config.yaml
parallel_block: false
init: "uniform"
init_std_qkv: 0.0148
init_std_down: 0.0
lr: 0.000743
lr_head: 0.00693
grad_clip: 1.0
final_lr_fraction: 0.0
doc_mask: false
train_tokens: 555300000
MLP neurons of a small language model. Each row is named by its layer, matrix (up: input weights) and neuron, and shows model dimensions 112-367. Each number is 128 + 32 x the weight over its row's rms, rounded and kept within 0 to 255. Numbers have three digits each.
After each neuron's rows, "fires in" lists the words (lower case) most often at its 100 highest values on Wikipedia text that the model never trained on.

L2.up269:091102116104119094112112156141095157134097166129123048109097106136154107121153106146130136150141134131131140172127157114117136149145068113160119123141186145118082118120043128194113085085133205146164084084144132096142095117172158121146153146113144125159164215114123112168089109113121128157158111162116137156123110071137131123145118064110170121136140127127108136138153119099123156119168154118115124164165092119138134107165156158162112145146188109140123126148149101111167134137114169128108107143175123196136131087123058097099102150044130103067112132161166137143191132176208124111047135161154176071124128065173068113056093153132145160130064105111143156087177108134081090217133114096095146159087140082142151121162065164211143173152105128052088123095155114167129129136109136
fires in: "were", "was", "of", "had", "became"

L6.up149:101103070098129165166052134041149105151150118055115124140121138139113135131148117128105132120158083148106073117082130183135119135139135178097160106108112175139114133130115177189144134152153084105151092169119170104095120170095156108097122059155126151112119157069127076201128171087142158103142087111126131128091152136075159159128180138125109086141158109130088148121093095199096137087167160091129131101083152104129118121123101178115083165197092120090116161115167136124072134141105170151186176167155112186117121124170144111175071134161150120094129109101137093169164127114162132154123056122151093172142102130118137105126115148142133127115109098161128051145184084073117144115081134155098131122189047110152185090099163152157092184121133157170132146182126154120133139104149207
fires in: "district", "round", "st", "area", "province"

L4.up568:117143138145149106134169107117114153192137132142120088122140069138139117182145111120135141129146151146101109078092084065150109137100130107192131114127080136120114137086113120116162123172163179173097138067185137102168132155163143183106177111056139099094178158173124127073122174128147119070143095091068099116098144204096183140148092090211142125111169190104132137074119090143180141133143147150117169115100129147149139096124111117078111058145094151213166134139109136137125095049151073131178100060085122121123125125059104127124122185051080127113147082142187132103137109146092128124163136191068151169128117096131108200181121159159095073109188140125134115076134120074096136145119094134129141134041153107133109074171123084158152092089182119124143160141086159141067113164141121
fires in: "which", "when", "that", "although", "while", "court"

L7.up195:113130143122149169121138109142147102163094148093154158156104163156123184140090103121162099156158131143190159156063147097098151108091112099121110095121087122160090061126162181110127157120056186145172129103109104122102180154142173117117139078087110199092095072090241179182130139128085088148151065127159116156085144129087155108104083161104142123136057173176135161132137136104189159077161151123159187115142113147155104079130130200111152155104122127159170128181124155087121154149120083096176145112112112112102156119106135134134125104072117122090104115134066171196089183126128117096142140149158082171172132128128192079158140159123140097139118170183098154174126091158105121117154166140099114134116142155147156171115144115082138131172116065111185117082076100098126118131106119
fires in: "and", "a", "who", "which"

L4.up847:138115118169113111165141134136112100138103107135161123184100159154184091093163106097152157195113128100135121052106152114188132132065123184095075117103053130085122138178109178155157133093116151137079153094109152113143124124164092148121154149083083073104169137154117129113122098146107125061092062142118139135102120139096154107166071096136132182128114096057090098109194142138144167138124151194117104085057130146118162131126088116123082133181106132179093159123138143093175126120125183149178113095147062148160129153125122144123087068088103140111120124118141123103159146089130146119109138072085064145114133144126092000166145108137152213173205177141106092162080116089121185158114113123132140166073161094160101095149142140195145128137172143149136169130133131121092123158170163
fires in: "of", "world", "japanese", "american", "us"

L6.up1271:060146158152120128133138135167065106098160151135139147104145092139128145122126106052110074108136193120162104094099058123108159110151128141084177131126098152100090136167121183136111190115105130113179108069140125123113184118091133162085113197156110077125096211134123146091098133101085159103156126162135112132115121212138079153104144097177190167127117102119112153148135148143094094118177115099109124168033141100130105130140123102145159108131130111180120108092098129096145185162127117122157145132147059192090129160119092190097144102132117122095145118148213137154138158140123086106132087102148116106088095137111138101132110125159111131113125204109069149174152140143028139149125146090096150113208113114093103098154109158150124098115111153157070111134094161113112097172144114
fires in: "born", "world", "based", "who", "as", "and"

L2.up32:158115147101102140103124151129074168157145152068179164131096163064120099142107130146098090077117108075092186156140113126171213155122174096113092118154149150063095151144082200129132132119124151104148082153096127051171140155136123131157173131081116125118122200144105090166093108072122094200140091159113140137075120095116175142163116109154086114156117152130105142141139120139141117160118067135146148103120099146142117108162069091122075131222103105153109071121132106165169117093093040129108092129160132129100133118123040094150175170133177133087104111122155117169141139117150086158083112106161105138075111166093078081087124128124094139125125107134109131152139169159137105094081088126107097094132125120211134192105077158121179089127161141064154084169116143144144123128138169
fires in: "western", "eastern", "northern", "of", "southern", "marathi"

L7.up916:085155160096162081213103158181123094129119100138116118135140090159158146127136073094123132098097096102193094128088130090155169139182107124102153115166135100153153174129122168104100083162091112111129151110153101135150181104142101105122141148060116101166069116171144206147083129139092141178145140130106103142118053176176148153106047134153123138122126146143140149100205162046165104181112108165118089167100158075158141155134129066095157117096128146100141143124103098143137112118115076133090082141125133122147123150120129126113099173115165142166160097152125129127139137074095135142087090162107167168130096117103171162172114077114154148101146171117072150186100110075076123149170111096074143151162096112111137212109107144122152167131122096146163113170126106102187147163183111
fires in: "on", "only", "a", "such", "no", "what"

L4.up494:126130119144149191144159121111133151154125116134135152167089033084114161174139107058117063105135126164119119103093122111097109105112200093170131151123131128115132134132135193110135017144163153082153130121189213153103176104156168151191139129071126144132167129084104148179065075089121133117132107135153117119104102180082159128101128132114166196102146091094125131054128123117148158172133105135134163143141125116138124122107121055143073100113119097176135123151100143134079131148119151170181130111166132113137110132145145135075113157166148112043130083082203157140156125102145159196141145113129126103110132182120116077118102145138133072128104121141054120166130171211106179064113084155072088125050106132192148151089151137185147110155140164182175161141105164167123108166162156
fires in: "which", "when", "m", "km", "census"

L2.up567:090091155136143129104144076125146171146118166182136152155068161147130128108108193055120172167103095104110180105103164111122099082127139129128102140132160060111104141132180156145132166134096162091135103145120128085110152122134125127122115103147102096123133128124127155128189141109119136128099110087133208091084106176141101133097206139104125109052086108131158085169099129149094127172080105189111134101147170084076052100186149103133175114109051110163087103135135138122170135089142199131147130128133119169166124140136116151117064172112106122177143147158154054135127138083085176124147078083160106155164109161097155089144092145099102119156101058115123082154117047116091148111076071106068120152124117145190137068131143203158160162108144145104083116160122134146166166133151118
fires in: "the"

L2.up741:115144167134144158152128166137107111086140121113164109155244096099120123094192179141136160161130133057141148084150096124141209087152124114136126128148135162122112179142137120073165117167091176120168126097069061094157072100103155103110125133170141122145133118112156094168194043129145125050120069064133132161147089139133134136142152119150098102116175148141122128141166120117138121157103109122125147122077137089150151054167152151123133174121134115139126129133125128155126127129056116132123164135149121093107132198126150125077094113130113138125117127137146105206181155102056157136160138104071135095158098185083162185159105103191130127133090141112081059100122094091128134132098105096125056124153035136130087060120114131196123104124101158158142078138134193145111137114099144
fires in: "the", "no", "than", "every"

L4.up388:120094138111178057098098114141119147130126125073088136091105165146136183174130117157107084120102083160115119182105125118130128118090100079164121096108070151124180166085173185167147035146125079145100116100150165116065146114153120122115141079160163140107105155138092126090142081101136150138104169134122115127160070085151107112158084138096112146164093123151100126142136138124134142114125125118127121118127129105100097125145153131156147100075124191147115168157092081184130124088155153145167121160087159154113070138158070119130138132072080128118101112099149125104155093058129115146107145089135100077137119081060159141103121160182120107091079117140174188174111098132177087133072101108114126115115180119120131102117128106133108099080079087134140102184047146189165110101096146
fires in: "other", "japanese", "g", "such"

L4.up1163:133112106131099092114131127120076147149131115138053149106135168053043116085167119125156151143135139142098101168095110189144088188154107129118064105120131138208147074142125141101123155082088124099155108091112130125101182127154167139166088135080106120098055131124106159119197083150069131104107074163164136121158109174076190200082068065096133152154108018154091112105102081135137119099136144080127159133165127135102125128122166070138119135127122115148135141123190062162124088081113120157083085133113073099144140134139128149182106119136139125064132071205125089177061108144156116171155113086122169159118161139159158160115108142107142098140116124097120138141091172106113097177152111136109077083171130123082123107128179173139157150081157149098169089101151129116103111108166191
fires in: "which", "bacteriologist", "school", "km"

L2.up509:133122139100137147134142155159109119106192152164102117119174173085160099125168186077094066145097083115205123143143109129130152149127130129145106132136141121140140118109162187200146156120098103117127084142130132147142135131092072115148159121127100100198163193140122068167163057121122119169143098124158158048173135159090121124111159147151128093100115192102115112157097153120092114162124086105122192134103113098125118104168095165106105122174141094105111093172044122165190113076113083135106081151144167071111160188148141186191103180101101103154137135157148076178083091071150147113128086039163084128107162156121143123143108134137127121117123097136091093157152103108125138117117108116148080153141127099118121162134093150141066104194141149082091106139100143143109148120111143
fires in: "st", "left", "northern", "stetter", "southern", "eastern"

L2.up702:085094178159139145190112096147080123143114162162124094075185136185091133101160116109092086111178092185186109138140123066113137076153063092167113131127175150172098146114135151212082136120133158109078161077093137127145122141153173131096085151161143080113099196132152063101103084110129153101133146121127092143164111153054150125169151099098129124160196182109105151103168141156149126155185124127115121154143099120153136113118176110171112189171155137163126164171104095177109120158147180148147103158132200115144177125176143148154114113075107123049105165119115136180110130090145133157105097148087104112110139114176130110127102120103116110134080096116113156110131119075101090152069166084119074063157152096128131090144120125151072079081131162087106122093154144135052147181166112
fires in: "was", "been", "is"

L7.up140:136123168091136140139147066139141060177115109075159152110175133085116120100158141060166172113192189135162223165113112099091143173127109103098098112135165094129133169086116161123074170118101077108105128185135139163118096154162167158106142138143132151132124104216187133111142179151152138156091139142099102177130086124105102178126114123142103080105122125127181131115087164081101134081086134143109130142109131120154095124133172119127104169122125151166084148108135087046137123086164166087092133106114113114148086108096144175145178104129128126097094133162135200109109090137129146092103115106082162077141073141111135149169111169152042128120104168121123133100116098161128188123184082092139200155083134131130085181104133168082131096098106120125075128104114181101112118128103073
fires in: "a", "total", "the"

L4.up1158:116085142178163137127147098121108178112128126194181161108158135091159103137120065067146133105139156152182066113136134066136110160177099130179114080137136166128168101186119122131152081171198160170168133159187148096173139152115177090113124192137137041163135127127141119090156157112069105091114145162113115128150107116100149122111124175143171184107083131130107120144149130097170153124131114117173141063119131199165145108106148105129118134171146158180140103157119134132129094154159091147100128103180167148077133131083131141105113209090136113114164110114151116089112095106200123162126141161162088137155116148124101168111097094150115126125029119056125114041074137120130122140088125116118128097144113124159149121132184133095142120208180137098137115098092150140120115061087129
fires in: "which", "that", "population"

L7.up1190:154135180103143059142147084138147038144097145119143116083129150162104165182176130091147074120157134131111167103098125154131115185157089128087127184142186095157144153134091176144090153136135150145136098154167159128130110133125162129147127140142121136154131084133146179117134166098106075159115135073100139109201105153131151173128082096135109143132109150162146117158164078152117111114108179144097146076160195121189104128122120131078162144148148178209088145155100164122141177133093089100190135108204096124110128157113207083118125086095132119142147190193059148139194073139130187147105133120066116147142087122137156068148133146166166157136160156143094183093186126120132137188181085112127142126130119140091133127157059113082114150129100155136124140105148115103158121116109083
fires in: "a"

L2.up400:137101159134100151115152137160122105125131179123066106139055128125147141160128184178115018116135137139139131165186142120197138183122106047127099146145164159106090080112127146178179117129142138115191119140106149130160083147170115148150088131127117146143148170092136132114138124144143090092080158125103119118184134137094171116143070107112118125125141148064092180157116103094158146196101089151101128100141114143114087111150068116114074150129089095105149173185128135151139073141086140110116137136086167158114150131163173122110158159111175086122185121117141126156143138100167114127103200135150127109129149151114091110100169142084109116139116045126102123144114154191111098114137131074108077118102133083157088141075098130136100159135192115144165147095111125139108165179077090
fires in: "footballer", "of", "player", "team", "career"

L4.up1090:106173126146126149110133135117127108116139141115133099137139141097129156154117152027126158142131121157094113096094103162080088137153144111088144155125183132122167150126160130100125111125154151132082140113118114092105095152108136109183096146127086193114196129166107140157110147104122089043108077149192136098209168061136180166136099140165092117104130072131115151140122141131162088142155070116073150079084114147122172095128150093117091130075108176162117072131172117099156183159138061103156106140191087139078079139182099133170111100067094115170126037142132148172125090172177201111185128128151115141154073165161120144091117150080143127114099172120178095143156229170082115123191110152146130111220101139125146151116123143114061167159173133110131172101145080104100085210149173
fires in: "which", "the", "that", "from", "was", "director"

L2.up1522:127152162140159132144173134159136166104131186161157049087119189099145122137112189137133167171119112107124166131110163077153096096170108085107100175123133109101098207128162111152155186129069149153102117108137088106119124125097148112097157108146122120174186092115115107110142137170120114133087074104111150116112093151127121102084141106148169107103097086097149114182144105116130117216140144158112101094118146109155092122140141160135102168149088077126103153093164106108135141089136132106176150083120173100155091145105160208150073106144133147166144136181152052173138149074079156092139100115170123176191119142120151126138066148146106139139091046075132109114135073088095191075062117140157101130155118139124148141159109179153132129142124124138084153139114132165168120133148085
fires in: "the"

L2.up575:106123191145147121074160094174179151154115123118114144117080117134128103144119098064065121140094121109155099168098117187125143164108154201143086095133139168141137091146133110140084119081099137111110129143122185104071132113136162148157219124150115150171156159107080118142153148061134061103138122113144173078115129101140162130077158140184161136150133123081104123101192171149069143178085147071144184116071122113071138078164067179188154157096139090154133154150125101125138126041181141124133087130144179139090087159145100132142112149029047120145112119117181141232162093124147142109127105107138124156131126144173092125176128116122190149104107122153134124116170079126056133146091131110117120091150154085119135086176097091110154093175098156078113125177159113126096180125115135
fires in: "all", "each", "every", "among", "allotment"

L2.up1445:126119124103190118146086180094164092138116109142177167090150135102133119144137131123090102120152092127215139137135122118120145105169101144160061144129098102170146177154138127208137098093116149116132135105143152145179120138138125123156037148170105150136122099136127121111081159117131091113114083133136160124201139101156117123182118118172096155072143161081081168115197137126173135107091086097125132118142103127113135155154075184167066109105156167151122179139115129125145171096133179156101113172062149138097161075136064161138171202152144103100165142108180118187131107101200125144128154100137146130073073156149118139103125089135123185105159083098159134109164110148092107165114099148138094064077096081089110075108106121125124164148158181121076161153095129163106090124136084
fires in: "best", "former", "team", "player", "top"

L2.up135:092136140165108086170185153130155116106139154082131171170146139121143090095101153149174117147138076109138140133124106111136167087191141154160144113151141162158147141147187131104123134113079123127131141095089083050172137134115113189116182141124098186072107150097128084118141085072112140145107032082185168166086090114132162110126124121153114092058152148173087182170133093099132111125086089146106166146047138157082068138165151112090157163113118135168102136128190178136119166093164089121140130165087171122145131181157138133151139085112107113083132132119091125152174082135084098157152076120136103133140098151098092094167110183131090161075165118157079100163099069112160135130098110130120127112145112169199126097170157158104144102120059099127150037132117116112113124144189152
fires in: "years", "year", "time", "first"

L4.up870:123105124072148110160197138108113107155151132106103135108133134107146137098122129141148096125142077093093118115134099141133106155125070115073151218128153112118135179137087077136200155178110075144089174145114120151125174101120155152116155173140130048151144137155123114127206090069073098149149114187136125116109096130053184172075210107082132163131148115108187158144147084086132082138148065059140161119112133087147146112133166163087090109119107149086131133100161098131137160051086154122178132159151134159113174134076141148137078123137191131129160061115106147144072118191065128185171119129115118147143144101115120123155143186097124124134174070146198172077126167117157131126145129178078073123130146110177105111082113164125097135144084138149138152182107140129120104086121108
fires in: "which", "review"

L4.up575:122147146110122069082081134120126046134133101142136129091131149109188108119140044115076095169149142151127105150088121207157103114079165113131143110137140151187117044166082163168046125113119165111131113138134158099137118090085122097141097088104119125064171124103114134106121092145010174118111109093049098117087091169131160120128085147182141117126112115158097164124075121115126167131147122164207143120096126146142155111138106157157132118111137142106128123133137091091052069136175103129125154163111144117108142167108077078128102123131152124110102092121154126095195095158132079133130151156172059104157103147130136113142156169130142208143101177102075066124158150131181098143082118087106145158056154150127161133167088117050212122099126140163137119114139134117188102099156156
fires in: "which", "the", "km", "june", "december"

L6.up948:148129057222164081132091154152155095142126143129162113194146139073149184192120134104110053134128112125115126154162084162106192093161106167091109145136137074135129108084184135140136102130080119162122160145101112209158166144098170144100114113134128140127151125111111138132118149125152118147185115150096108115128149164130123127079097121105141119190116080148192125129134151202164127124123142113146106072158113204135100119132082174137140175091059132090156163191175125099073092147117124149062178168161130116095090161084094114113154104144134151107075135044130164096119153115186167149159109136104164091201097107081120180064142158141152123141093137096114135131156178130121146158117131158090135137125120155132075135103086090084110177145100096131146124110120128110166064150115118
fires in: "and", "hall"

L2.up41:119062195109117140114100086140189138089139105155086171099117109135134125176119098098152149136141134160114069129076109155079170165086143139092090113155099141105132134190150135165133172103100146148129143136097176123117155142105087148162106178147124125168096140146144064161219148079123131148160122142106130122151108112116078123086152102176100133121166125142099130089140091232147095120101102088140170174164116121091124117160118199142109132122172137144133145130074118116033129150102134122137105123103160165154163099177122106129148110080092099089130125073188125062090092143108122151081133126147180131108065154200100106145140135126171132174131108112159104191146104115121092139158137124051114104166147114119077071159137157152119103147151120105191152101153078116046175088115076
fires in: "all", "well", "allotment", "alloy"

L7.up1088:115118082125121165167092087116091160127180066142163098157184121125154148155088115178129110108153093143124115071146172071113106116142180161079188108125120142117158190128118075096085135156122109152142185172161138161123154123130183144133141101139125093119145127158162171142124096128142135129128104107119112096168129153170125093115132036120210108109141136175152117074138145110129135153136140146149104164188110133203152094140175146121131135117159053120151144165113131143118167178158109129128147070145114100167142162062104087169193118145151158151212075170105088125084138117115111107081131163175160147108180184121147129161122159095108151118084080121127175205126146064131060086149053137089168160158097136177146107131150151150079129108110188133066134139140061133167141176153105
fires in: "would", "to", "that", "could", "should", "may"

L2.up1378:066139119108144103122117093116058124081106128155122067083194123172127152131134103177109137165180132066109140182108145094128151163161154165121119149135160158110086082138138107170122121096097172134108088145107180079135107141186169104094123129099126145121164227092115109100167070113138133126080126182100144096146140155168173072200133136141109096117139143144055081133164149098122165193134115145095118136141099112152184051180157078197131125160151075175124172152154079156128135141124160138129128110117147141197104123176109112118140136106117095084132131143158132163131146119145115103151138146130151121160124107124173113120110165100185131094096107140124155121149124094056099144102129115100103105084136079116106125100136105145114145100099212157125124126153144156121166157136110
fires in: "was", "is", "are"

L2.up106:110127197126123126083138177108180126114119100136088110159126098172155060141167139085119176146137146052113134166137100115079151188138134170138166062154136144108035122135107108118088143061070154153139101165079159129080116129141204128089128132106097116108173167156103087178194056121099115119135139081127185129161100159127138118133082121159145095101136147115125136101206113153158129130090107173134176140097106123158160077147102150104169080107155092127108148139181141155087145182072124167109168195123109136118159117160120090130103096093150109101153125104182119122124073159137136111141130093091135126115084182067119164130126139152179131127143125138147079113176138136098158157170072132151121121128087141135100091102114101151148126147049170086071111143156173163063107119123125
fires in: "of", "than", "are", "from", "among", "couple"

L6.up1297:140097122089151131202128180081133127113156113184146115104094108119096146169078071156118173134116108116161124093108132124144158163124130112109166120113120139191133134143162146152117122165093113112164164109122101149098086159128142166201104096099138149172134154091044138198136215125094095175061109083121166142141157084133153182112130029132103118160137047111124128142110163139101103118142168176157162130122073202103130073130102184107079141154099116103129135105129106157092092113165140177110143143098107160082126129140174135127164166103137138173056140103051081114126156117074130125174125176120107142171126134106099125213128164122155109151057077169163111167144059178229108107132154078164170160095154136111176118158103138177073094163139178141151094131104110116115156066110105
fires in: "season", "round", "liga", "district", "age"

L7.up90:109106140128154067121178091167075132060163119121097126186117121131110073160124121160108185148094170064139106114103115138144179131141136112091053089135138087121076134095164173113122142104124162120124108145102109151177179108114183156114115103066149161154146088100100190121111170176104134154129115107114137092131091178137154203113091153104146062166098187158122153094161140166169111125099101135135134135122234106124160200144131109081138165075127142147107145120136079080132111131135120138111105157150088127119101178161135037120117129115146147143148113151154158149166100089111112117101052106094166112148108132117136112145135133182177085152197127141163129097166144083124104116150104147135137084143113169124163120159125123065105143143091175142139110117149137173145169100133152
fires in: "a", "an", "the", "website", "www"

L6.up1282:112125122114143148156142115083121130148110124111120088099119159094172122114100107108141165116196178114154107146115149173169150208160171093075118156151130115120151172123078137122165140135120098093136183075142175191135172122152104115153119125179114131166111115147100106151120158125121121092144098135131178137095195104079043155125177130150157105150136139118147119111180072205113092148153186178139107161155094152170171060125097138136086087105123142153158125131096083157130148137150095183153120092090113195148184082132165134097112105158090093075115087140095120116141098153117082056173158090170158140095091157119176127157131099141179118094149092131121141092100103073098143139135108133145088135105113113098101132109121091180137100187172098130146174124106132120139162121113201
fires in: "as", "party", "census", "school", "medal", "seats"

L4.up1458:121103160152167141153129093100149125136190130120063119072151142079138096116140134093147107096162105156127116173176089103171088196108067137109121118145104161112139141136088113114126115080161113110133185090170155104144201100120108125179183134112108144169110090115127137195197151111065134102127123086116181108076112107124189118126090129119098128144096090128188149113198097165164140116149106124145204099092111173201140089128067127107142164139157144079132087104182143150099140168114141143135145136103134112109121174102194158127154116154186151103087055198119136166079113144149117160161141156146090141101111131172155139164121074111108144111150113125140133146111071117073152167129167164099121129070097129125182196130150174136126066152104134124078118187135100116149091064196109
fires in: "which", "the", "when", "m", "december", "review"

L4.up297:135169119151170138054105119135150163131124127096133146106099132109129101088057143198141136116113166031158180119112109064133130054123133128112150126110121114142173100058179050172110198112160097174064153133069075075118071102158109117089109201143106163097101129109148100175099124092141133173134165094186147140111089090081086154186128148168081127117136162073132206098167125099060125100098205124142087141100140113141102147121211143134074150129123154150144165142132132159146154067108154135132057119128124134135114144082103081143110115101113101132079172139128104152170076103171155122098139098104168139103162125201132122146150150208087167118116052122153122107161128157109114129104156128141170122079149128123176181115112132136117106163150196078153185118142117156117153163119179
fires in: "i", "we", "he", "you"

L7.up1443:104131146097120115109157176150138164109137081120125151139162108167076157087103139100133130142115150208168121119118066138117171106096104111176188130120082160102147134143148111133077153201090045138139165092154157104163129143132144121137156163134136143043127157125186158127122054100114109104130166171088109122112115151086099153130176156104109184118145085137133120101088156153152173124104137160144101106107086205125127138138067136144170102169121092139115163087121096156090130195146158108082157139101118107165109096135075063083134117099173124146143105095121127099127138163136126094093155158128119085163084141135134154115147169141099111121116148082153121098099093148026138186101132145090139063104130088048147050089111081183130106106139079067137191192134115142087143123192177
fires in: "and", "party", "or", "preceded", "born", "women"

L7.up499:115077106162157076139137123153127133144160152116069092102155186121157156133103122104097100165145085141086091101078128166136099174123144191136156156156063101104124088138135141085168081169085088101171164113171064141185068076141121137142115107171132148149129119135106111175147071076117115177095128137185121125131117137120147162140141113132211132112075127109196169149142182124095071130092141084111174083098095191108129139150108139156156098135117165139124127155134126065062156149100099149143093156113154114120067116112128071056106170192154129168127164124119129094070097097182114114179066170125191110182157136087118069164138078156128157101155160099122124134148136108100159086100144113132170125113088150063141106043105069160122129119130199117085163127164105142175121156125176
fires in: "the", "a", "states", "and", "in", "an"

L7.up577:097091158112173157091082129045122083108132143131118120124189162142145147122164138167113116108122112168136120118159079153136118165139119119103197127117143131103124105127075120149160197103156125112138111144163149137028119098094138114116155165147114115107176177126145189140112081119089080121155144153157129180236150135067116166153097128112139127131139135095149151122157098141155142082092124133112177108068185123089125126146078118079052103157107178090142173200138157133141154161111136116105165145200129110072118145155121151153154084115092128117090138133130062153122129101173163158192136175153142115155123138126143140142142100139137121203137112103075122116150189073143115127133132103094104138150068138166124089097077110145163150118067121051148164170085154112175107083145146
fires in: "a"

L4.up1400:111125132160134102144138095116162119043097135097125121130133137193097156169193114108125167098123142155071155139107180097083090057067187174125125148141152095104171176195128147235137082143201127154124193104165164124088103131143153124111090172124143130156148156100168116133074178112134112096107139135095090112177104132079148119167092140042148163156141169130144141089117206141097116103147118148082146151154118103156141101131173135092187086107111154161090135160163114166138100173201098058168159161173167120210131081143122142129152139067105141171052076109122143094089088159160167092159114102124130162118140100092116152135148089114147124148146148086132099176111122152153047129203125149101147184160131161071136136106116092161111124134110101171152150085100130144128107128093098
fires in: "which", "the", "from", "because"

L7.up824:146180121112137111146102113113197093179124227139170084156174159124096114088109166119060143142112133145071140129096179061194102082144143115101168121124137146127158123124107103175110152119093137142101147109079093121132098128208210122095160141113122132117140097164107068137133058113111109158132207129175148100161114100138173126102115097093099077085101095094145165204173079142157133152088127155125112091129092114113127101129092108092092135151167120122123150121104072114056116123105116134081122119160138120146078117090058129133091088146105143160078169198149151096074158102157155108155130091132139107166152111098139141158143102185137078098117087134096137069197094129119136167119079150123065042162145148110077111086084166109124118108156108202087104154092127110139084124107136
fires in: "which", "and", "april", "what", "january", "a"

L4.up137:111151140121091147102181086123145116112132139138119133143121126130097159154135045116074120129143150132102111092142087122118113137090078151143195214151096150177127104122123147135108131145110139112161205145194193092143091067118134110125204117090153126136120162187121178169090125156141150144145122142104069117096186081146145085110095078145145092175119179106130158123141121131156147124147158134076143128152126145102098095145147150111102142113182169109097088153115159066178153117134119164165170155123127104114165178163092116155127096134133152145158102159157170147159130116101144139171135036121141137136084127075105085149151211101085156123055117068121118092153148176138099197136132139137161127100132115161118098093108145082107145171129145126169160164140115141177118084136102
fires in: "which", "the", "that", "office"

L2.up774:128132197052145103138135151195093120121115134103183118110128110128144155152103111066191129125101116069171133152109126156180174159142185071192128120118170145131126135133201147178133081109094143105142057127126104158080104148143118183124116161196129186086080174138150127085165157098108136181131123143156149136148117110119168091183125147156155162072210125137104128146170113078101097181137142114174182168103069098106019159142136140162135143131120139074155126163140095153141123066138118136077152103077108130168114122134049150136150169080099124101133133198142077152102060132088121107112151135155183143128097124092110164119091120152123180088113128139116179127147111086113048161099147137166105096082075116152129118189100104118103124126099140100082112110143097098079172135144075
fires in: "time", "years", "times", "before", "date", "when"

L6.up351:098143100105172161108099091140159187142154115137148127126126104110092168142139110109108139113082177163125168174147103129081174123112147144195132111116106117147146112070100122095127140182093153158099161147091121141151124176167160057076135166163127132044133172113130158164133085104104167132160140165051144138146135124159113118111095124098094151153120147135122146180138109137160117115178155090066162118157096225198121146131150137097119120125143136153181170080166077143098175121185138153132102081091090194124138124136130122153182152112164122169104116184124133145131135126192135122161147101132146133073075128099097129117149104222172162163140100117146117133147091143122081165125165113144120147107068123164140118098119087165128173145136081126153121169143110110122042186107113
fires in: "or", "and", "al", "predators"

L4.up744:125184135152116136159197124121131189064165136146121094112138123112179060107156160112137097129137144090111136191137089161138134059098166077165141063128120132150143122130085136147109155137171136086131134133101071131065162204149114115146102152173155117130047147098166162175126126100149222164129083102076134143059066115173111125138157146116133107155120114104130169062094092118052132078116124160130127121154137115158121118117134171147133104091098150097106196107148157134156170130145157119115149164067101126063129113150103176085192138152180139060055152091159185164166154126158125136142118130152171117162161122172123135074157146152112104107129196084080158072138128106145145087136132117163135149081151117122156134138119143124131079091163145124061133180077119154147152112177095
fires in: "they", "we", "he", "i", "she", "age"

L6.up353:115155100138087175182128206150150086104167063140173151067081119097113088121174148132134138082123144132117124165160159076123144081087114135157190176123142119116133147104123142125111121161124171129165086141151169109074092145089137098079066188142112151131150142167116148157106153137110099189170113101176185123033108179142125163109152075113109137108123165137130090102103192153152112064171087152128129129203168097197092167133154078181106154151140143125082130116164097107103070139181129134110146084128086149133125201123137064119119126113082152144134124169091158119140132116104093087123172095116088144155104138066177167133152082121105125129141099134141128108099094135114149138120171151135131107174175202158178133136110153117088081190199175126135186081189096120166168145171104
fires in: "of", "by", "notes", "as", "species"

L2.up186:085163159095112190090114141159152091103126144094125118133202125153128132157145144134116083118121116091152110125131080101221115098115107069188141158139112128172091188144189147086192145137120129100147129123149081155144184065137127156165085176203124100140132134119173124156196144073188177114114109141172106143107070104151092145145130126175128130117205176085152137098141073067106126173136122109113139163087041154095115125146131094075088152117103132058108159141124109111124106171131113124143099151151128165102190166147139147120114114123190132106142163080127053174088104081206181129119123154159110166085120148136088140103147067110107114129157135104110127148122114116126118091127165114125129165121025091097077153178103151143054108111195169127137111116134137140050103130165165
fires in: "career", "time", "to", "years", "period", "college"